Weights of a small transformer language model: MLP 1024 ReLU.
MLP neurons of a small language model. Each row is named by its layer, matrix (up: input weights; down: output weights) and neuron, and shows model dimensions 128-255. Each number is 500 + 25 x the weight over its row's rms, rounded and kept within 0 to 999. Numbers have three digits each.
A block is one neuron, or neurons of one layer that tend to fire together. After each block is what it responds to, as a language model described it from the Wikipedia text at the highest values.

L5.up197:503525476500526504525508511503486507482539492521529477488486525495501543498502556488533496511491568469513502433508500499495499500501467503507486499466535523500493447460499524504472476480535498445472509514524536494504516446452512456513555500473509515509503548525493505473516484503529519514531496520507564478524455502485514479515505481497521506496565466500500552480487480479487516552495
L5.down197:537471508534486515522477473480478499501491492465467524499487541503489492551457506457493531509525479466542475515480485447534514487489537480500516520528466472519489547499472500456512494508445502498517475477530497467528485544518484562485460509519519516554513508506508490486497466502526507515494510506514509487516493494476503512523502515499455502531519494449484507498507531535504515449462
L5.up521:485524514473518510521483549510506478510565471474497463446509486474502493541472481480510476559440493499501503534513509472506527491492533516525485499486484508518524457484507504456461486490507511468499475471502531487499480491488520460512509508484530508475507497522503493499491500469536522501491510481496517497500490487510545481466488475483441501481503511513499508464480504516459485505507
L5.down521:514493465530461492458466463514528507493511507473526490464531535479537490531538483470483492447523409469503493501515555509520488487479499484488494502535493522557494518528541467511514476483506511451518528491523514459516536507495504557506553459534490470478486501543524441489515498506500527476483518536531502494485489477528522499523522531498475472512497498481499525493528545524524493480506
L5.up589:488542539529513506474489538508508495614507515518472460501493515483504486520479561456473541527487480526523458470511514440513503511496500461504485491518537522485482493511545489492447487498466503453520517505508523519503496447477499470521460517498538496483565508516474484486485484471526512491533509512491513484541469509496515467514470508465495499512486514485482491475505483508474485567515
L5.down589:513531513525503474448437487538512499536520540508514487504495495505520518493488515468491487489539539475514492486463497460491494501503519524534502522495518484512499505528534499480482480531489502517461486507518523471490461483503521493479478522464510491503517486465509482466476511516502505512505470534488482492515488471508481463507490523497476528459485510481497525525536498549468483468539
L5.up859:486499495506497521516529537509502489526551491529482450468495510459502521508503546512503501505469526491500517479542473480470515528495500469536485514512484521484496448448481487423484490442515521506480504476520537495493481481457514459496516485463528527505504497517502535561517514476525523543525476515474518518492474485509452498505457471511496489477526520495500524483504473495475474527493
L5.down859:456515483515480527484489513501499511506505501461469511493537535485460507521508506462450502549501467477508487547493520488529558496465523488528508478507509480537511543491507525483534499489478529483511507511550509496514475458480531501491484515504500455533502485494500511507526480501505460498495518507508470501523520487493490509474487481440439504513545529507516523509518516548492510493473
Table header cells. Pipes and the first letter of column-header words in Wikipedia markdown tables and section headings, such as Player, Team, Votes, Regular season.

L5.up71:559461466533508511486501467543507478498530523513528496491519510516530480481494534494502529479494488472500514502513540494527517505465516472560477495513499518490483493503543499486495525496510475516489511507480546523488482523518511483456507508482491555566508502470479499475493454516528504501476460487487494489528471469444485479496476520501512486498472511481496472501492519538507500495478
L5.down71:520512492492484511480473529494500508509485522518510516521528467506450467537505516508457487466479470525511503509480535452509530513492489487503507491500515488493498532466446479465505530534503500502500508431524486510515501508503503525522476504479459474442475514498498488512490542510505456468502501496520478499520536490499537494534438473479542554522504535512510469506492556486494494470535
L5.up568:525455502507480533499478462507523487499543524481475474469494507502506501430519514511477501510461456455498506487526507494548500466497488469509480515486496496520535500510503470498525494478500491507478492472484544482494519521511502489499474501511512516517522515505470515512490473477528523524489469519492527469506457486480474515486518501509482458527489530485490448506538540541502478522463
L5.down568:520492496489513566465515485495503490490495513470492485523500499508488490462545486539519500558552531461510495483523487548523477495450506503529482527514504459488495487480473513503547490504493502464464515527488554470480505485531491496508471537535518495498440542499498538483499495516535517488465463505520498442499496483473497482466484505478504452500465461489501524489474484515489485475472
L5.up803:575501463520520522504439495545512479499490543463505526506508516518510476475496540488490515494498488492498508520531533449520510497467484509532483481509497505498490491477553511486526518509504472527492491490493563453501480528458512482476504509466437526555505477469484517498511464514538506514476482507477478459516494487442527489505510482475492477520493529489494478480473537546479512499488
L5.down803:522504531486512513491464525441505503510480504474493546515508467468504473554523504522462494462506491489485497485500550445482524521480462450510511511518522474520477538457476496453510530514455501534522495457530482491491507524518509541514508515465484467450498479473482483532526478481510482490488490492525516520485545535492506477524503474478555523502502535481501490518497578485478490492530
L5.up966:550504504518557490490495472521493524490492501535526483483511546479545505485518503505497514484469485484466499517485561487484516474470488478565516519508485503502504560508488470439529552494460465523507512472510521485444480491485511512487506479488491539514515518501510494515504508494489522504509504514496563472496529512478507531496529453515486471506536468498439493503502539522492445510465
L5.down966:479546518502520504497515515463474438509500458443525484495479512537473452482507515471545512500494525500509509455515497499520469532497505503505477522486488549450503492488517468502497491498521481440519501483477522522541520476511647518478483508522504501478483514523508517523484518497519513487530458517469463500517476524500520535528461476516485517471519529440507489489483505528529510508494
Acronym continuation letters. Later capital letters or a hyphen inside an all-caps abbreviation or code, such as PGPM, EMI, UAV, SM-liiga, CP-70.

L3.up61:535469482515539452466452541511500512500412537489528511501473514499542493506523527437492512500491545486476514523491544502502486493478467524519509526495470501458543494489508512460532490494457491526462518503481539508479488504448528527510492444508475480506505485473490507508524524497519525496519499491516504466516517565507514481472479446540546487496537473480454552503480540566467511509512
L3.down61:496540482540549490483482496513526492512501499509452556508523488487482527536519489521473490471517465478493520501479503511493429515476484474510504529477454524530523523467508479491514532487487481471528502545512485452479497539478483517496509536522493484488527514466511533521527490473447502471492523497478478530529522500479530481466482453459500535504580450478510504479545441529500520519478
L3.up81:484550496478500522520503515515494512484447516471531480512482447550470503522492539473517492498505558464500486432459498518531521500483516519499508521523499503488552520515478502519482493476502497490465507506488517513479542491487512494490506520447481495510464552532501488540490501521521490494537487482509550497499534514497511487495497438493512489530501489428487499516510481496510515541440
L3.down81:460503542512480518482499522535489505541511486481489524442493495556472508535491525489483512495492491527477491500523445447502514505491490519475483538519501517463465511525510517509533509466517500506417494475504532506505507531468499512484467519535479511480487495523499433539477484488455538502543520488495520530485515502497482485514500494499460524507518555535505502472488511565513468517477
L3.up491:516496510491535528486541507499520512498429502459528556488490538488513500504543498499499521522489523469487526543495512489492510491483420479542547501470526496492475524506479487514481538481498520497514517488515495490480522521465531509546477498496539503497444485483515514515502508484523457509536482508547518502495526513497492510462461483491525524512506476483492532479531487492464484498458
L3.down491:484476522475494511476526473496486514529478492477496488526482481509505526522533539497507465499544498485507485531544505532500467493514490525490490491516504505496456507507498447489464483522504486528509490511537494503512468537521502518488420484486508498501459529501513526477470495474491511484505477493455526495505519471508448492532509508508472522507474472558521501523506456501492512503510
L3.up796:535512492512522490485504497517511541507477480534497474552520539478534462515501491474471505518485481476429525514486585477503503505495524521530559500501488502497497531506506504495516518505485504506490518479519530499412498487483512478498509464489482489527529504496480503519546479487465488480518512496530545482472504588484495519528480487521495501492514477456403522464500560520499526507489
L3.down796:478487474508526484507477458539501493494533503482542569443490464519485523488487507490514518527468505489542474475520472500519481509478538499472498512489507517504490506527526501488476493497497528506504457499486456515580537504508535501477508512513516523499465556486521483489506509494505485486473518527493468540536487479549531547453483536451499536509514525513494525539534468510521492492520
Coordinates and word completions. Longitude parts of geographic coordinates, such as E after a degree sign or the gap before seconds, plus word-ending pieces like cent-ral and Cated-ral.

L2.up996:521501505513518476481501497523507504506468514501523504526516518469532485515526491491500514492476512497456482518513527486496493490474475476548569484497526524519510529508497509492499506487504487518500512509499541505462518529488511492552535497519522534523507517450514516557512508499464514571517514489519526472489494532486512466480491484503519488496517468483440507498523493505474462492487
L2.down996:482478505505511462528522515531506529509510478478475552446550449534489483479483525529490472532499470488499503440496480515465496527511530516479505503483511497502504521485492454505500448519514503487492446503482510484531486480510453478481484509514497513519503499527500516448519479521534501495498501500482469526504477539524513522464482471483495551489525509510469544522484510517496525511482
Coordinates and table fragments. Fires on compass letters after degree-minute-second coordinates (51″N, 00″E), on commas in tennis scores and table cells, and on garbled-character gaps; weaker hits on ordinary prose commas and prepositions are diffuse.

L2.up551:527471532491500463527494515524504523497521513514496513562496517492509495504515463508514507483488521504466473514513528490528518472486481488566534470513564501504497499507503504494484507478464474509490519507505523480472508530493521460513505497499522548544524518489503501526506496481490479571512493495507491488494466538499490473528518494488507489488473481526463513506493522487494434510497
L2.down551:457510480503484529510483515493490519477526483458483508453515495528536458439489536489497514544518469451482532434508490525465461524531521521496502532453494500517511484490484483526526506527502503497499495479480466505513496477529513508529521514483503475479458495521465507461488520514531484458492473502515463510488502519502505541460455484509474516498538478554473487519506493496532538520508
Mid-word continuation pieces. Short subword fragments inside or ending a longer word, often names, titles or tables, such as Bonif-ac-io, Beng-al, Command-er.

L3.up391:479473483494492525463500544514510497510530473525537469469531502504518448508496499475508466529458474532513513507512499485510517508495515518498481516471544528493473462515515521505463459475550555445477507479510537530509488475513510492518500522497502536521487518521515475520499506481538493589541491529493528481497462486486527495489462522488475505471501514497503496494491474506482510490511
L3.down391:507516466482530437502482539485495497505487506475515536484540496443498547494518525499483469546481488495500501551531505478470531539490521532485504515499481555488457498445497508449539470495465545478464491483524500473495531535473523489495539500531508511552495472529533481481496484481564499458481526554464460523506508503491482472516440492524523491464547504529510564477452534526489521526486
L3.up622:530478508480469528508523529538540488497536483466508487465519532486497490489496510498534497521447492475504500452481504513549500511505516489509493486469529503503497456493498515520495453494539493482467523511420523584527513474515523435478506503487528543524472549522501487501483525508481462549529472449500541491485432478509493499506476493485492477489469449503517481490486486491462466492489
L3.down622:500501520497516482492493519501513488482471497502495511503462440536455555486472523493509495472496490517514475477514459527478443486528502491469490535512500493498470490510454477538504497460554490524482497494553494453501519506491535514503569513495487502459476519476545497513479504487486533494438494480528453487464497490551541494503538491456519525496564489516516527523495494455530513530507
L3.up911:494487497441493520472493465533492503512519507520488495472479523494494493491486504463516522545498498475489489472479497465531482474506541491523507443423529536517497467515492490521519483488499535470503516443439510544487501485503517469507464551483509535557484520530480474537497495511509476489502495560488507500556483501472507523511438520543483492476509485506478511463496512510483493453480
L3.down911:485470506470509500479470443461471508501495477470488475496455524509515545495504442463507500545486490508521528501478481482505532479532501516498507490502504483517500509522518527490482481475508499561513543514507496522490536508529518491509493496497481486569469465483510518516504523532501507474478491479521479543508480506518511509510478525497528490461559514540487536521502489484538540488490
L3.up1008:498527502487507495524534535468580502490515523495478461503514466514479480475488507462530473504501489494487504451500481503538498478496465491493493490527506516495555511511499498487499508475536517482498505507461517536482489485496507480542522504442504496505490504521469518523501549492548499519508520487571504505508512513492517521464463462521523510497525477398484515543479488478494487492470
L3.down1008:541479541502477493448514515505520505491536496467517474503550503505537447507524522477521492503542463492499518532490482503470507514508491511488507525495483514546510484516533522501504456501460479467521510493493511531491464525491498511488514504530506544513484511488502497509496488515547508488509481505481511485498463505562485499456484501489525470532454467506511455515453502472504493465457
Table cells, word fragments. Mostly tokens opening a cell in pipe-delimited wiki tables or lists, such as Ind, 7, 0 and %; also mid-word pieces such as ition, pe and pp.

L3.up69:512531484501504478497502500477497520507487510507476491550493527457513513531523479475486483523493517494437515508483556507516529488455470445558545507521521503503543555502517480491536562485476511556532539480487532499431499487490523475558522456489468482481500485487505492522518507486526512478513527490519534471502511578498524505478493484498492466508464489482426507470491514512490516507490
L3.down69:479509500483527525547471497489509482497470495488541525485498451546488493467468512508485515558475513446496507468513466510496505516528527499461496521510452492513483482496472493541478486478526504511521439483478483521532482494522528510457502531506518527515434540526504482464536515498531494498479514491504509521538484499515542542497504537482524491534536504499472513492535475496547492481549
L3.up466:551550495473511505503512471494498498524529518472473499519493508523506500493485505491508501508469526504482450456453521487535533483457484501517516506494549497497519500509496475499489516441460476520455501478469497491467536498499509406480475499483499570511499528530491562519520495477546492530482512498510480491492479522455529507483478486514488500525504487477468531499516536520509466490526
L3.down466:479497492520503497522481507507477495450532479500501526481473494538505536487472526515507489532538501490490503430512506526524501526512492473471487482493502500472472476524481498510460509575512521515439475478492484481469511514486499509508513494548519508520494510544480515492475569536522501525483552504537469507454462496487533534516461504506483469507561487503513526476516514501505438488522
L3.up839:534521496490512475483485518519522499503482517501499506527513516516530502519539490481516513491509531498437487508486544472524475484451489466547549501527538492513536542504509503468502504500470476522517547504510525490473499485491530474530501461513506515515510474484480513525523510494479511501514490496499523493495517573489529490500516464515499463517490455506435511477503509514475493490486
L3.down839:485483505505497508529515511511505530485515469509544522481501462510537485473467551524502535508505497478511478479499471511460482491520514539489466502481488486484497486479502479532487487491524496469509456492505492491529464481504479533446497525470489484537486499530467476471543515507484489488480528515490488503519459476512466520509476544473505516502521512519506481538530493482541527490532
L3.up976:525527521464507468533524471504478497493539493452453515484514505513497503489543487502525521500472532494487508450469536501500524502489491500515508495505522445479504516512475474499469547508499505515476501466513511485470523528517529490498532517492509565513520527482453549531523506505503448490494494471516491508504501534465521487484538566529499513521518468503469523480529506483493463524493
L3.down976:524514526512494451502491507503457514474502522514502519506494495493567479511502518538499435518513494466491481495529532508510446520509502503507479516547503512531511503468515526484497545475537510502513469507491499495497499482507524516501516502500528497479535521529454475464489465500523490498470502474422474466477491530452527539499496482492486487554517514505467553504517595499486471528540
Word-completing subword endings. Short final word pieces that finish a word split mid-word, mostly -er and -le, as in Command|er, Cliftonvil|le, Sept|ember, care|er, peop|le.

L5.up171:508510541480498512568523463497524491488463505456496512523569468502493458491463504472496511518461481487511518479493511502531509472478495540534500491450497505491512490465489500501528512469473489487465490490503519474503479524475544506514500524484491500547493493493507474509475525474498495490506507484569531486508523490508455491474503501506494518531496541446497519462529511506491494482404
L5.down171:460486509528495468511499449486471519526480488549503493527504504490502489510524513489471422495470524494488486535493516514449486485482508509519500485474442494533490485545480502540518485458509483512458506543501440502486448504517548493473504481492481482475520515503494475520501441505472520456494519495482520514478536522516536494506516501509460477525516502488498518525488468517505503550490
L5.up374:496490503475473496524465522480499488500440508472530500499499460493467436493505487479477480507444523495503536505464494476559495471464468504490513481447513495494493487456516466519543475451492526472505496501504532506518518538497544484516547497475475459518468539493494490476504486476505522497505577495567502478533493485527496476493486491480508504530538529450503517476483518502500525491469
L5.down374:504553480512503515490525569479452483493478513510471441459483543476517524451506533465540534493482501519503535477504487519427496510527490526459526512495535516502538506462525486508494488476468551476494510528506470516527514457565530488499500474502500492525516446490484499479466482522506481473503490481476506492508525483526468508509474514549532531529559526485491515521516510488511513473497
L5.up706:515474462507467531525519502492494505487452547425484511524526460540472483466492510495470482559504510485476512513486512479512526519463452539515505479501498473484528519467488488526523520521516470530461456493489517513475511502491527517462522497481475474507481507482495530513508470492524502491508484462518519502514524502499463465439467470512519534493504516478493514475481525538489529505466
L5.down706:500536470515487449508482494488472494472507529498492493466496523500504529507479531493493494541551516524461506515511491536439502499523479551490526506512475513522496523515477468507493471538430477509473491492514517476499488496504534528490478546517505480511496471501522496520521480490445557504492511483483483488506508475486505459520518430465538487460515485481500468514487533538502511544517
L5.up887:506479514494471477497495511502545496533474511485554504512520493487484482509517494473454490522492501496492532538489503493548473478481446538504510516457521472452507492479513451498530520444501510489507490471493546489486526503480520490503527495494467462470543499516470482492500451490499505508498513521552558467511489497512512471477493499450490509518522500477491510487478505540491524499446
L5.down887:504510515527525520477516497506499495483496468522473476451520510482499479520516477510530528494528527475500524513552467542454541510508486512487515494528510493455513508506506490533477502536471462462530467517514498530501500500559549514498523486501495464516504486518480531470502479498498480523494489461512500469534503493501435489487552515479499518520499483501501533512516509500467505484454
Numeric data continuations. Digits and degree signs in decimal geographic coordinates (50.5282°N), plus en dashes in year ranges or scores (1989–2009, 22–5) and percent signs in tables.